{"num_attention_heads": 3, "num_key_value_heads": 1, "norm_place": "pre", "attn_scale": 0.125, "tie_word_embeddings": false, "init_std_o": 0.00762, "init_std_up": 0.0295, "beta2": 0.95, "warmup_steps": 299, "decay_shape": "linear", "final_lr_fraction": 0.02, "max_seq_len": 1024}
MLP neurons of a small language model. Each row is named by its layer, matrix (gate and up: input weights) and neuron, and shows model dimensions 96-223. Each number is 128 + 32 x the weight over its row's rms, rounded and kept within 0 to 255. Numbers have three digits each. A neuron's up and down rows have the sign that makes its largest values positive.
After each neuron's rows, "fires on" lists the tokens most often at its 100 highest values on Wikipedia text that the model never trained on.

L2.gate133:147156188141161127172133115114166138093126223092139126146147107128164065187099128091088168121123067123059122129114102125136144142175177172147115124100123097140195126121131109096167130126155151185131128108139134082108087140139112157153094084117095154205168148114112079102109152103118174150152076073071120147133112154123217187074149165101143151102116085080142162091149117072161175098137
L2.up133:107108152175082138111161070156108109069102096142131095120153101076147177181129099118051107115123125164081035058143172138148130165127117120108163152148108068125084167116180196114099125102149128132103140152139177185105121144097115129149132170065089128114142158057108140151139109161132140101119150173163180135125166113101100105083138103151050124165086169121072125135127160121116097100144
fires on: "ge", "s", "\n\n", "=", "ification", "ity"

L2.gate140:080131128141156135085104097122145135106108168133150144136179161162137157110173124153129125082163156059074226135140114175084125147158111082108135116099056074131124143135155087129166113119102127126156121122108104142123158173167141069134135160158118098171113113108115206089040138118151182144111132064170095120171172130160176082131147099187132150119150141111106115090187156109126124055153
L2.up140:101131065157162109102141092102126129119134204121147080122134131122101139124207146182224133140077084073102108171111121107117116105100147163062122117159131097149078091145184081116153066133157191132108124128166157100102146165220137101120175082119100160099117120140169108165155095121123141067072111115113121099113082118055184130184100085104132206159122120038100144127136138114159156158143
fires on: ":", "S", "os", " at"

L2.gate270:079121132134092137163126077143158140137143134133104172089128131100119132105145110132136094135214104131116179056138139156195152080178151162155124187143122135116133150170133107106119119140123106110132150141111087167168188163200089083167168110181098115188149130115113179122181125136134090111169170168131040063190169096092130103068093122110116146113102144132131082198194192099079113134049
L2.up270:161155091153137084120140134142122117125136094136096081059173157133105113112106082132125113097140139074079174092134150157148203118114203177134184119104119076165116089131186134107160137149042109102131120114074146153188147150123135105165134127084101122160141137135123132082144141149136126105055167168102073068127163156102107124101120118139110134107104107139118092173172163093058132133081
fires on: " Th", " am", " Am", " th"

L3.gate66:126136119152132135109083129106053161110121140074133107082174221139122140065131168109136172088163085097088129129140198143162121134113210148112169116164141132186134146142171113161183116126127138083164136125138164205094101101136128096047149084163166135122153208126157111168116188126109120083127145129111108139172157140140122135140127111128099102097147097181156163142102087141094143161123
L3.up66:113092161173127187206106050135200120181121121137106145081143119109150113129166125135090093169123118075137126116122138141162140124097139109160118110174133124148118082142162125159072159134246126153125107121135136131059142106142137137123130097111190134141144122107121161156121152161098177167121165146133126117141082154107103157215185116156140125130175155088132142130114107136118164136111
fires on: " qu", " n", " bel", " =", "\n\n"

L3.gate226:079091124133095124142121158132074115122083145103107124122192195084126153144145118122112156102138101169121173127077109134147144136122071156134112115115119128122118135093183101173116090114156142089125124091105134100136122159208059066128142098111105211170176136149153105083158171147142154170155125178089148120133129146166097082117106142111109085141124098089165158096108162170070200178139
L3.up226:121159149144088131094132141143116071165091081136108093082150143122133164115141111174175116125111154118159148126109140090182155095095161117175164123199106138143059071091150094102123120101140040129080174086135116145153162123118135097139070086156144114133081141178113119146099156116101134132109080136127129107114148205102108103103140125168110129129181090088121126135074151124137189125144
fires on: ").", "$", " mod", "gram", " $", "ology"

L2.gate12:104112174134132186126125119123109083138150102137117113138126159067203071120176153134124113031162120085114155200196149140117143123098057142069053142132123122128137168100115126158088102188068102156146085200146134122108113130155155062086116181102105137121128194112152150085183170126140126142213084151102096224089084066098116110102134075156089135127131138143115086156196148146117156095179
L2.up12:090103172105113127120122132150094059159144140165122116091085111108150090113150155167124081096142139080126170183174163137142172124081148108121100134163089123151118144125143100135094080163100115157164119172132158111128123145138173129080126168069136124121116162127145154138169135125108134116174055138117104228125085069090117154086147063194094136125182128122084059140202119166129111101207
fires on: " l", " L"

L3.gate147:128147164087066103083135182145093129066115099112131141142137154050125141062142087120074176099122147143140163105143132172126114111134096095150154108125145188143161187167104136103096154095130104113125130095102065107177099096093077147111150108134120110130102157157043102121095137113113152186205166116082131153110079119186117075105161114114131145098090186093107126114129137063166123181122
L3.up147:126137168111082124090139167162093135096140137117162154118125137128115178079143132091114125139096186121095132139071149125095123086162122124127169092160126195175176122166057151132142151081150076121123139071150051109136093091115127129126146078115099061127131094170092088109070131147094168153161140126124117099096101154147137149170155189123073180118058167125117150110150115063201143171158
fires on: " E", "40", " build", "60"

L6.gate47:090122142181123136098143092152152122091108161110132097186140135100154140094127111166160215098168084100100127144086141122113197138089130145116119133111157057136100073103120152148092052164118158132061127127171104095126160185067167050112122147118098156135138166081119105129117189175112140193137117163092226138126142130105203121097097088118074128119166146172197128141169107138140143126125
L6.up47:124128178189075177215127131099101167128102117149152109123100113089163083129108097181097106127160145160136108197158159115090166121085108074114124199164116121125115220083137121089104123082082142113104098113173101135137125100105114120106156182116129086141159116206117116104154145122117160144125158152101139103157129152142134058136111134139142119120118155165108086141153105151127090135088
fires on: "t", "ot", "et", "r", "art", " |"

L3.gate130:111180123172116190115133131127171093158071137116137079169122218087174148084107159103097126141098154110108166165150066142153073154130118135161096076124137078211163130108143096117066152116135109171127139092167155160080119134164108114180165167187118112124091193123159131127125108094183148156153120097128116136158123148091160110181126128168099113128160097087119146138107104162136190085165
L3.up130:077144095155106161109067092126088091127093129147130114120149153082123154113110153087060167108157184084052136119176094165128086099185142089161134153121100103140154113095179115130118177133141119155140168146142127179104105155142115144135099144129109087121127115112120124086143077116179102192194165102110100118151119165073139110143134140159116124127153160037092141151183107146126169152112
fires on: ",", " and", " he", "ics", " she"

L2.gate200:147078172134149107108174130164089122135086071152126102056175116059127160146145097113161134149141114125151121140149154106119144165106036194145095143162140111123061127188143108120149089061151093154111074127122152146111152127142139124152148130123123084185138127051122111135112105123103148173143082149126136215135072150179144097116150103152081151088196069138190154178064106086119106136146
L2.up200:167142083113084108071097203123100153153157086090188085129070100090147141120136137134158089137171142117127134150138126098092189090065147159150151140076127134103158111085124127141176096147055143124146109162166136180099130085152139137141082176138089112107098111122122111107209132112118042084108134141151143052084147075093132098125156099131132100166104177088127117101142116177108048115098
fires on: "=", " played", " play", " held", " found", "ored"

L2.gate108:137126158128145137085133132162098083099097132082087097109152158204177129137087173121087153050180099132113184154105109121102116113135119165143073100177175155114117077065137072106086190112119099133185137100094116108087142185128118067137166146114102098147122107155147123112108107106098121219109108105127111076149126118129177110126139123088133114161130146067193097147159090088139176103153
L2.up108:127130158093128107083123175163107049079117162078081100116132102180117130094042109126075132086203129132095148145164070115081132124115159128168130115163138170146081111103121090056107175081116107107089125098117152073110159170108097107136131124118117114170147084181188108121092116121042121140085131123160128093148156057075157124106096145101111101174121127117168117135177147130169118082186
fires on: "ather", "xt", "ó", "ount", "ater"

L6.gate48:100098132178109141144116127220076159113118158140177095169102194040119097078117111095140089191131084119122105132117073104122115205169068136159110166126117063192157179134186131109145106137094099057142099116174162107120160125202116119132135163186152158111128117130145124108155099139132084176156165111074178116085083144089118124153083124165147118129157082090122126144130072157128151071103
L6.up48:130167134149103162113172040100172108175161131082121109118097163126109153127129151150154140089159129129094128086096103097180136124088146171121115132136135080156161088118153136206055127170156117131155146132149162084152111101176136075117123147109155080098093157083157156163126142167132081122169184118141130125138132071106086159166098158117119095152112107089146128151115149144112127162206
fires on: ",", "),", " and", " –"

L3.gate128:113169114176134050092123133118131132055147137148146138132144149156094152106183137178163061079089166120100151120118181095104185119082139146112179171098161156160098134075103171096146111141087116111077192134142144107179107141149148118136095120138121156106129113111151136090174120138117163110097104097113146054128171115128117108065142123167100110158126083130150092104132117147097095151203
L3.up128:147152155120122105083117123073087075092144129058148163115135172100148105106143183106086146103161121078079127142176144165078110136131132238058065182158128081111119157138065166089131101159056116155152157149099165169127091157137136128142158178065108142140072182072183125083151181136186122116122112083074100137132118196150140106127031131121150085093088139153141082100152183128140131136135
fires on: "ely", "ly", "arly", "ally", "ently", " also"

L2.gate141:129065127164110122097083156132097102123103115154124159125110096140110167209125065100104158111142072105150085111102111085105117132130178172134114160137081167106101136077151109174145118096083148086114101093079079139115164166127101021167093079177101169180127164120183147149146149118108182119122120186136145180178209178124134111180105129120152119144093126076157164124109174119150163152090
L2.up141:142131147170128117144102152078119114119122088098084104172126183142078142154148096152086134112106044097153159082155138109132081136120141152161106157112123157100067165122113067143092131054127132151098067091113122142112147157106189032142083079087110233153154150144178151146146158103115176158147079143083153133147116173139147097138108123119154158177082165073154146194151151111113149142082
fires on: ").", "',", ");"

L3.gate133:195191095087174092183133138141148186122148141140132114090138164154144162092099158115187129103102165119160095200162146105128160084148150155063110073072143106166113155077093134190127109101085122137113144112156151148120143162142114088135126155227131120117107118092154179062154118151137109163098199113123131165111126104077129167132158178127104110157104114069069154095107131152123126143161
L3.up133:145200100105118063121104148138101150145135107144122141131075137096086130126091111140207140061095165054098125167130114110164158073074162103108130161099135109125115163100124113125105179103081072203109170090189139089184125177093102145107138093142089139153046142113139118111088101139144164119076137084147158166125165142067144094100104101148128116128166130099094112128147171116144121151173
fires on: "ical", "ount", "ific", "%", " local"

L2.gate318:110052133103118136072123148139108136163125125154110092115094106189098175117063084108189046132104128142131103119150114144151150087130151136217194149184095163096082140136105092157121173164133140134143132091119161184169084084134116172141160053068164105108136069139139146164116085086101140138125110104121087106117122104102123168105110154198108136085131133136192106144158134133126147150164
L2.up318:118095088106163151074116076080142174158119101140083099148105179177157148125068136122139068127144093108100160158164134123189090109148105164180153114112140132130103087158101092155088157189111124128156174116121165202126114086174115115125163106094147180089162121152112171101145095063130150219165115138099082101122143114142087170114094157134130124090110115142173141155134150102122170155138
fires on: "io", " Pe", " co", "co", "ino"

L3.gate210:132125132133115097119178150078141141151114108113122135076170143134114183162079081143133189010131160113135112178139102192083106180153133162105154151044152120092099166147238096117135112106120128115081172123088163128169088201115107116100111140139093115108088152050128140064102147130173125183134092106127173145081093148167166098102104128140035113159145110159139124141188155097122153160151
L3.up210:129149130160127154164072111125186135173164099130090122106203138094109104142086143062133101108105101057176112123134100078150140126143116076107145128145145094121124057151150122075126134144139130077081148158128093146165149161151096122142084117085164089106133101093171172087061163113132126131096147096175157077132128170127142139154218188099116132122181108162161062102181124093127174107104
fires on: " +", " Col", "2", " there", " −", " District"

L3.gate151:087108103149169138136157125150169117121167172161102121088110137147135182110106147091105155133151137156084037130125148074137158122146136103124133109121125114100158137140098069180201135109119128146062111138139174172185145195100165132170141114124128130145104067168150093131120136072108108141178122130077089189162136186110167171168104126107156100134121071200090093119166152160122136078193
L3.up151:080153105147144088105132149097160112143116177139135121086125172114148153148102167095094135090133145096100149145117120060116174075101167109158134116116117172117139054126108092201144092135143116120067097144132127115183120218121132074163143144121105154127051110169126110133132116078089214165116163082109142124139105160170159138178122143133168133163125072180092094117138134131098078162164
fires on: " Pro", " Sup", " man", " sup", " Le", "itle"

L6.gate300:199128111143126180102158106160137149112127090115106114142084174131214153089088182060142146161149105131186148169096134164133104137132155169163026114094145121144137107159111142108123091181132132088161161070126132131146124115121107130136155151172131132081072161192109111165135117101110106199091140162146130174154095238105111149188119078133142153057125136119094152155091111072103152114166
L6.up300:154129208099159151135149059117119142139185049167150128129106180161144161073128195124106135132124104120187124098064119176101170144108192106166144112171151118144128024158169159153110059161137079140199175083114135184140078141116151065111095155141144100107125157091114112152141110105150108134166159100146102129129103085122169131118089131098158158078156141115124152165172123160123168125103
fires on: "\n", ",", " (", "ited", " and"

L6.gate82:100085153141120157162119151137094112092074150096167152124161065143150108105083133087135122163172108114098176113115148147069136195160072126179161131080196123123128156128144169087171179134108166140153113134110132159113174163127091098140129033188205121131148109153131178133124153123149097123095159140167134114150120190114092160112131152151090141129110078140167125113147091143128127124126
L6.up82:151129124103086155126148104125139126094101163150133076067124170169145156125168173145146056136111108152142059098081108127125086089122106166133136129147169091061148038068157152109090151150184111135137148142121142138125107125092086150127133065162115128096141125180119135176111169102135136110052077157159096124195125104109115104072142125108134126151125107088098163133115174103195113129117
fires on: "h", ")", "ul", "aw", " |"

L2.gate307:073127093091147170159094117143116132108151101140148139114155162167107086145125127088165124211102104110177105180098150138205104118075118144085122133110126104103075069115179150136168174177091149121110140166131138162137091075114120157126170156108188197075190115142214107154135136065154047092105185212107124091034167123135109157157126123112148145151077073172131123112152141167087101164101
L2.up307:129115107150136179192090126187141113134154140165108128114152093154130113200160120133120163105122075101115079166067098092171102131132135123119121162150127064136085155121163108100175122153122145143121129139084134053172181135168140087112140148107141166220196140187194122104154145140145165103089156126068196172185086088102112100139113119158092132065134136178135162102107128162085148126097
fires on: " on", " On", "z", " part", "ev", "97"

L3.gate134:135094181105158144133117141184186138139137054124157135144148100186135120122173166164174147168123132138180171118140169149060170132167138107160132100172097122078134189149112119126099092150153118075170094141127097099149118134062140099142078062100206111185113151142134160163159100142062182144131090088155065117116085104124126153138125145084107172145122131104167153131119089093125099142097
L3.up134:112092089162132185134098094165164128149133179128124111146139105186147154153115127167153102182096117116130092161099099154155097120119161102151126117206097133130148124151159089174173162165163083131120144098068140144096164166136130138077119129125176146133109058126163172173146070133182122123145075115123073124126173138143074155205164137137124132133122131153138099092151150144064109192090
fires on: "-", " season", " League", "art", "\""

L3.gate181:130132138168126126121080100084144166161140124091140166137139129134163145131135123181115105143124136148194165079083150124041110125158097087144077089134124096114153165116143143112146079169138152155116148162074141125138081116196114096111143137116109130142165186123160144138151152134118191101133138136087122115121105109191037051158056142117152119128091178166177135131100165137098116153090
L3.up181:105119109166109140120144156134174131117165107078081138132151085137151190138131135171155070125109088117154095089056109124113141133131089081182154133132111071099157162121103177082179116105164132129122102116073165144176059112129130164097169072070108138135176054165179100193152126095126149086141112126139130162130129170153101089164041144151175133117093178120137164117143140141113115115132
fires on: " |", "\n", "2", "|", " information", " ("

L6.gate185:155132142143071102102110088103172189136139104165137116146154169075114170210129133161087146163152135075160199146141111103083117137112148100112151146152113080093132107135131147138101094134085105163132170158121076190183079146092154086094137104133104106070161141145145151163134152148079116212137119119131114126095121120118149152060136145147156111157120119159109153125116114131151152100159
L6.up185:127115096048131085073133099131113104133137137117138183114146073101118163151086156129132144148177151148063195100165130128093123166130089169162111112150078195095141144083090092159097151170098174122039143128138094106190113158129141197133188101098197135123156161072138132122171136161157095092090104141140105119139095150079177146099088099129142072099159061103105110114170162106129073128140
fires on: "in", "il", "le", "k", "b", "n"

L6.gate250:137141077098067132140159084153216149150126167116093117139129158121188164122145114159199146150142038072167077130082117127133130123109173143101063122156171143157136105167130117147080096098052152156182115166126143108126119181156103086127105196125116191059067193081122121125150125086159146181157148173099151155114110107142145123105075175122190166123100131138102110129131117095097169103179
L6.up250:078130131129161108100110139085099070159121101141075134134114099148158118106118144094168123176083147151148076109108053122130201102173135117135152073179172087190103097115168144117136148210140154071110124144217131124111145109144122119145157171116091098202134119112117073162162184106180110113100189158045111132104143111109128129188163098155106097146178089110152122114120118163094136153153
fires on: "et", "os", "rit", "is", "iz", "id"

L6.gate104:117077127109165095173175134101148079076141146123107085104120153136162179097132118129085114174150136150159144112136124142137117160156117098190138079113133141173079094176172101169078153086120064101106113071136179092118150102121141167132103092151174135087110112122185051122122167159057108112120185105157129115134102166163093139134113200087125154109143117159123184066141118171090150108158
L6.up104:115095132143122162186145165142138137087194144126150172166066150100105135176178152069140051170086134095082057184100118113122128108094118120179163111147090095118126150056149102155121135171120171112125139177124106141081177112184156058151125125131137109131140123136148095180133147085123107156152117112173150157134110160146118100203123150120132090115114141106134161092128162136109132149149
fires on: " is", "ch", " was", " by", "ed"

L3.gate260:136160129130154136142123121115150103138123128150127161161078124164159114158170148095134204114164075178118155137082136156100137094114172119108131160079119127104155107121106214145103157139114083120130141163100111177138110151173112094147036096167118174149112109101082091115118151139147052124161207054166104072141181097098098113118103126114141089123111114142121082119097167109133135179142
L3.up260:118154122122157134188179129152144097165092183120112136202093071144125107114132196112141133137178104139149127132120137145128143084158222036171164123139091114133179140125127137155108150102118157103175118127099158125148150202152111161116130079131119159189114063151096102132132146116178103099110163096135082075147145169062137156131149108157123109079134111158125132117097134137075158147122
fires on: " th", " wh", " Th", "ase", " Wh", " term"

L6.gate95:141141040080145154156105086149113164135099079128148105166102084067170177113134135086104103148183110150143123124137085104164156170183139146077130143133128121136088149145097117134137127179043107123121104101086084130137168117158099096146151184166132163092081116129129154116134169117213073138096213163128118096115210108131160159140108187082197116101122163138121152147104122095094130134162
L6.up95:135127174111147156170243161088149136132107142152103118152109164132117126103098148140101148134125164173103114124127170104118143193131111117059191135083129142146149132135190104184175120083150144124140135120199130098150095127157086157136086117072092125158145103087127147142114153131063104124071130156170113116151134084159039112119096150141071159159098114165102159091138100137229142137120
fires on: "an", "ed", "un", "al", "i"

L6.gate182:155129100145107121122114117121157104102080136112168093170067154093140133148125172181088088149141123114110122082145114111186095135084093111139063166182135149092090139169085098109159111112122119109103113155103131142143079096146124108196147145180134132132188195164193120120141165165105129144144163118136111128150137115074169147134108131127207161096108128168101033143142162131096113122180
L6.up182:131142108148103072208160141102150147088106096128093195143148136203164176124110124132160195098159151148147119097136131123118144103152123144108127150115127125131133136120063159146087164067093096100118150157073158113130099078150147063140191093183155086128116105095146129112140162096130137145131144120159058138158095095183164154080171094116114138130100070179137116169110094102113158216178
fires on: "er", "ed", "il", "n", "ern", "able"

L6.gate255:115176106095142123154084102151139102099110053112091177180133118102136146220133104097121096176156123196135134153098134096109166093115146120095128121098149135132137173160189178138108076114082125200115080135117155095172125169188147067090139141100126158114205166150133124126089176145125149088078096072116181152123156135152182076092091131121082099185105090103169097147091129130141163123118
L6.up255:132148123103137104186130127159120153138081126120119131156150125101125179129100145135163094101148132163118109111119091096087138146161132123104106083120084155120111119068096135065100110187118096131090100152144172136075139091165150149148118140161137073112105141150189077087145130137159102141126191127110127094135058106160131142159117135143148130163166133111130136109112143129129099148142
fires on: "–", "g", "v", "y", "r"

L2.gate97:148168136151151102208121138138133116213160109160107126117084165117112128162172082116179036097153128046069153126166119095182128110079062166088105087124145153120122099111082101111162140120118108154126105096076130111119161080085153124106093129163091122118124127097139148056110111083157072214138123084151090085068213153151170109098146134122086131183150148108105089135107115158089150097087
L2.up97:096098082140168096143114104118105098167139154121140162105136164111116159174125059108125128076171130103086131102126115152156116150161122120105123138146131122083116129128131000116145125100087140150135133132112114111140187159095121145108100140201115040126104157146120131071083116122137086190093123086159128146169183187179144101038120126117077074157106104139193070114137177148124108165121
fires on: " ch", "enc", "ath", " ph", "019", " sc"

L2.gate309:117077151089104121123163098128130149168134135103191137119136103130188100155112164137178141175144118141150115046144164137076142117148152125090121086167145150095146244122130107102144138135133133103079102163145104114154132151115147133130119111149142112173173204150124139146153093124113199082159189128112183157190096182079167171140136109127137156111123108127113156129059114133148099093114
L2.up309:148149105091133126159145139128149177085152143090118074175108166157123185116096122152127214081072137120081096125181091153149116160176098161078186126126142155100090148136171133103096126125132181111156173133085066104120073167069105130154140113146137140130117115080096116147135153094135136096138157126127102137078114121128109174095189066101131099106097083110125083171116106145125164117114
fires on: "ment", "ations", "ion", "ase", "ation", "ance"

L2.gate152:112189120106199159137110159086127121158146138124164109092182187123134138161141092151113176145121140095162163151144135134133103123129078159113117134087140107071137138132138195131083098151096118137089089125138120141098138083147146074115169159167111139090127208111121120122190135109119117122129176144096131096136104173074116092121119125140103116144140120174120109143121163112119113159128
L2.up152:122178124102151115134102221090088139141166138107161083095162116153080090145120063125142111164124174114146127124147144146108131145162148157170177154105064089089145156135167189111089131114113140095137132107168155109132125084073114137072139143125139118085130113135157117109172133106107095071094151140100137084165086113086112109106124143163076096187167088120067082132136152119141110175155
fires on: "ities", " played", " within", " following", " play"

L3.gate184:107132114133122143098130149103124091121132088130084147197140116118127148065158152183134181075175091171174174156097114114113103158108127134141113095169125190111134125089114105117104084147213142148123111167121137112084156148127121101087107141136165151113051165110093152179131161149105182160145071141132188133108106156158113136112194116102073133174151162100132124183078076084155183088134
L3.up184:124164101127134104119120120099097099124095164127178138111123201184131109123163186118169096140120155105139195155092135117100088114157144115114129193156116126115158088092124147099165128184163192151072139139135119254107112076140124137151094137080107060062093169138076152082159113113127123104140157173095149112144124155157164137110185123126067139140163148113067147142125119101145146118136
fires on: " Br", " $", " tr", " J", " Tr", "ham"

L2.gate234:134171147111134108185087148154147187082150086103177067149105116189169129145140201164147131170096144136171151192101165103102111068117088157104069110151152099131152147099131120095152122109064142098145121171148118127042115152101156095088084152178079109155131212130157130146129185186122091146123125114105074106126162112137201114124138104096110089143102144188150128080071131096078088112155
L2.up234:065138142146096083106165165116109096105113136106148162123133128078103122085191175213118131128184150071173189126115146155030179150134124136150140096072125153160084155081128108099151149124084124112108103091141147148151142186107122118131123103134080138139104159109059080092140107143106137129112092132184144116165137147127154110105147090144138104129151105136116102100081132152147123157133
fires on: "r", "a", " by", "ime", "t", " ="

L3.gate113:115124141161130134094128172079053108135105155110112122138190168121124110166105137102129133135120113124145111159132110178159175090211123177142118124129148106173104114133223140173131138249117132071132148111119139122112098154136159111163158137115075204156121154067167131118147161059157126152116159164094157111062065097160089073140096113136117089139117138093113108153151175141049153151162
L3.up113:125145151128141097069120127122078122153121125177141139086099143132076089109118107170176133132130144097107171195131112124104156091117137157193152114137105127142075077105161128113099133185096102106131213071132130146126139155098193112153144113149071152138112147111211145123140134102108134161126180124122135102061151069097124099105114093167146148180171131120109090146131150164094149176208
fires on: " oper", " ac", " con", "istor", " c"

L6.gate145:165113142089126068130187119172182185151142165103117060190114147161115085134181097087133114069139137071097109176128154106113132110176105142131119094051093116088150136088082072151081122132158133082115090118141123107130122109119142134188195063131098144125114139085151103124173107103082120146075161115133072135093072117111076151127132123111120091108138165126149149090152154161135146070027
L6.up145:138130135121145115121170129161167132123156219133088175184123126157170138079098168174048077174093142091140154107063087138108127145116017139163062183187140145142198191144098104147112078124130140174064185139139136142164166101155143093145146091109134160102124156144110100127141140155076166174097120145138164120119124098089106171112123199134139127153149153121137170059154143158076136118111
fires on: "t", "el", ".", "n", "al", "por"

L3.gate292:074168132085136141157142099219099090173187103176128097159171163106145208131109125126097113143117143177175129123105114160091157156080113064143164050171137166136136110108164120143105141116193113094133098121114132075126151120072105104184121118108166148133099085151125170116114131118113154148059069122127135168103087116141091131147112146112073160134119120109110078125140105128122194105100
L3.up292:077199093123120132143170126109110073166116174145097101131131135107095147123153132066120167117131175089124157131157183113117160113145100140121118121140122193127135101082115102164104100104101110094145178094148159193186127136097125131104140106173111146100138100135100060026142159151152168160141118146059138073181139160091178105121203177143128110138141147120124123098152202152123183163128
fires on: " County", " Country", " Party", " people", " House"

L6.gate106:228133143124103106129101093119093064125127189085148179200161136071116126077181102106108091081199145086073124104130084174146114184128132182086113099074130113160109091134111137091158099160085126109093069116110154118125135123146151103201176100096181143078176128134150072080107158124119154074200191110115128121101133143132156096153127130088124111152082167114119149148122136049120139145162
L6.up106:130186119171078143115061126177128157092107146102108156172191102131068107133133109087164118138102166186107121130134077097137152148153180102128144141119109103154099071150133137099147089084102134093115107100107201088174203167143153132213177139114185126082160083181108144138060088115116120119160136089125162113125160142146168161081111150161118173085121125086191141110120108117118117133176
fires on: "est", "av", "arri", "ir", "ach"

L2.gate106:114197083156174072095109151116148101118110069073065083046128135145145116099125123119107140061145151109117160123125093145080125097162119136135127113089123198114161136117097159150085135068151163186125093150142138115195171197131095075130144080124140129137119080125104186057094107111148126133141125142103100153104125181140162076141090161070096178176043108115098167141106114068112115110099
L2.up106:130192081135142100088083146164187099130138089115079069119127150111125109081147137169148090134084139118128146147109125128131133090134132130164106111099114198119153125129121181147121172087192157162128118171146098157146170147070144121124141078131150119164142051152162165125132081138142142141135135129126064105070168136147130156163111159068099172223046109157124161133105126068118102067096
fires on: " Sup", " em", " Em", " prom", " sup", " sim"

L2.gate1:154114178148153156112133170129136136084135175122145110146072117187189206127117165149146163135112108140117078099116185137058151151130130094067117095120151127091159182126157127133145103151112133109156102157063099123161126130096114143127136104206101086169126137172135138127072120178129119116174106096187154169115183161196122133123131099099124111215113143165142144144179158189129165089144
L2.up1:136152210072133113119172201087057130121182090148138077072151123151123161093108171091193142123111168122143139154178117145101199176050130154110176095151159186137124134052155116112125139184098111200120117118082121137166136152089105117121103070159152093146159148108148191138096150142126080085078104065186119112162176178201127166156146107119120063122109117166157132163082107144097089118094
fires on: "ment", " Ind", "ion", "96", "est"

L3.gate182:169210093159160082124117124093122152139121125128122093091156156144101176114135066150164113155169167120103127137103193102144105107098101192120165147138168128102108072115156144183145113133108160113113125150076202170119113099085111134112150144155128109098137195150097120115182169114163084138052132111068103122110120141129131065102058110160114102133104109122092147158104116104138088197168
L3.up182:165199085075155124134128159091146098085165152152094098099099184154104127164143099095152113117111090063142122119100190089110125104135084159153053094119166078110086141130151146116179107057046082073137109106134143082098092167134134111070178110109110101089134182184105103143139159142188173158111084093106088185085116195120159135063064089125116143135123106138130101105139118094144149085146
fires on: "ts", " music", " play", "ics", "ology", "usic"

L3.gate160:105080157138134111114161123109150149155142129104111145169042111091140164112140173126114097189083083145168105115155094130099085152126145122077116125162135085106156118128113100142169106176151112123182094174111119150087138183135166140137084126187105110177119116109123141147103107135117048119135098103169121118184092218183130181153150154079119105148114123111200164175126148136069220116114
L3.up160:141102140143125093098144111119149104116131125126084138084133024108138157157102112156174148042110088101125113091130121127134132156104190035092103170112151158159141165046128142150108150080133159193169125075124147112145095129144153102101109069125110172222145083108118144130086158125114124166152084125192164181148159155146152105117184117150150089084115143146227123148159163074123116153114
fires on: "ip", " an", " d", "ens", " Sc"

L6.gate224:189141186134181130168150088175106111155111129130111107114103129106186108124134150129131187141126106105119129121091119118156199120119138148141116121142182074178139090163154115136098070120115192145163106179124119074087172089149100093098109144180166100095119190149143110203130195135150130108122126148130150170096180153140159051102162130133149178146073091169197149114145128120154175141151
L6.up224:133120151116136066086139175192091136144121148158058120071062133094138148123162128055123123112169103058156149195133190169066145125130145170154093162149101183163166074069128170135136124126121143140110143114094074117119108068092133107158178081109104162126119126119121128121147104085207125118158169105071173110111145115041144118142199129131141123061115120216141119082155166099143191089140
fires on: "on", "os", "id", "ess"

L2.gate256:094066182213118141181124063113103122170155126117218099121144145091137127161104123134139132145132040120066094146097146122147075111142110171072153127145124159157142128110094146181107124164114137106132106104102126130154138114095169133110109110165110144148136164114158159172106131131124153115187073186126143128094103106087198157178170166107133076152112177147077103139159142159157145128159
L2.up256:098182197102083111109143185127092102159101151142110091130164133078139142136132141165148112073172133106144148155160111101118141166133140202116105127168139177216146150077146143134100176135115119093111108120114149151149142082132130120140143151115118121148168115120093115085127109144153126141135085134150129141108155125143187163098126115111123113114176111088106079123149190100156149138108
fires on: " cl", " Cl", " bel", "amil", "cl"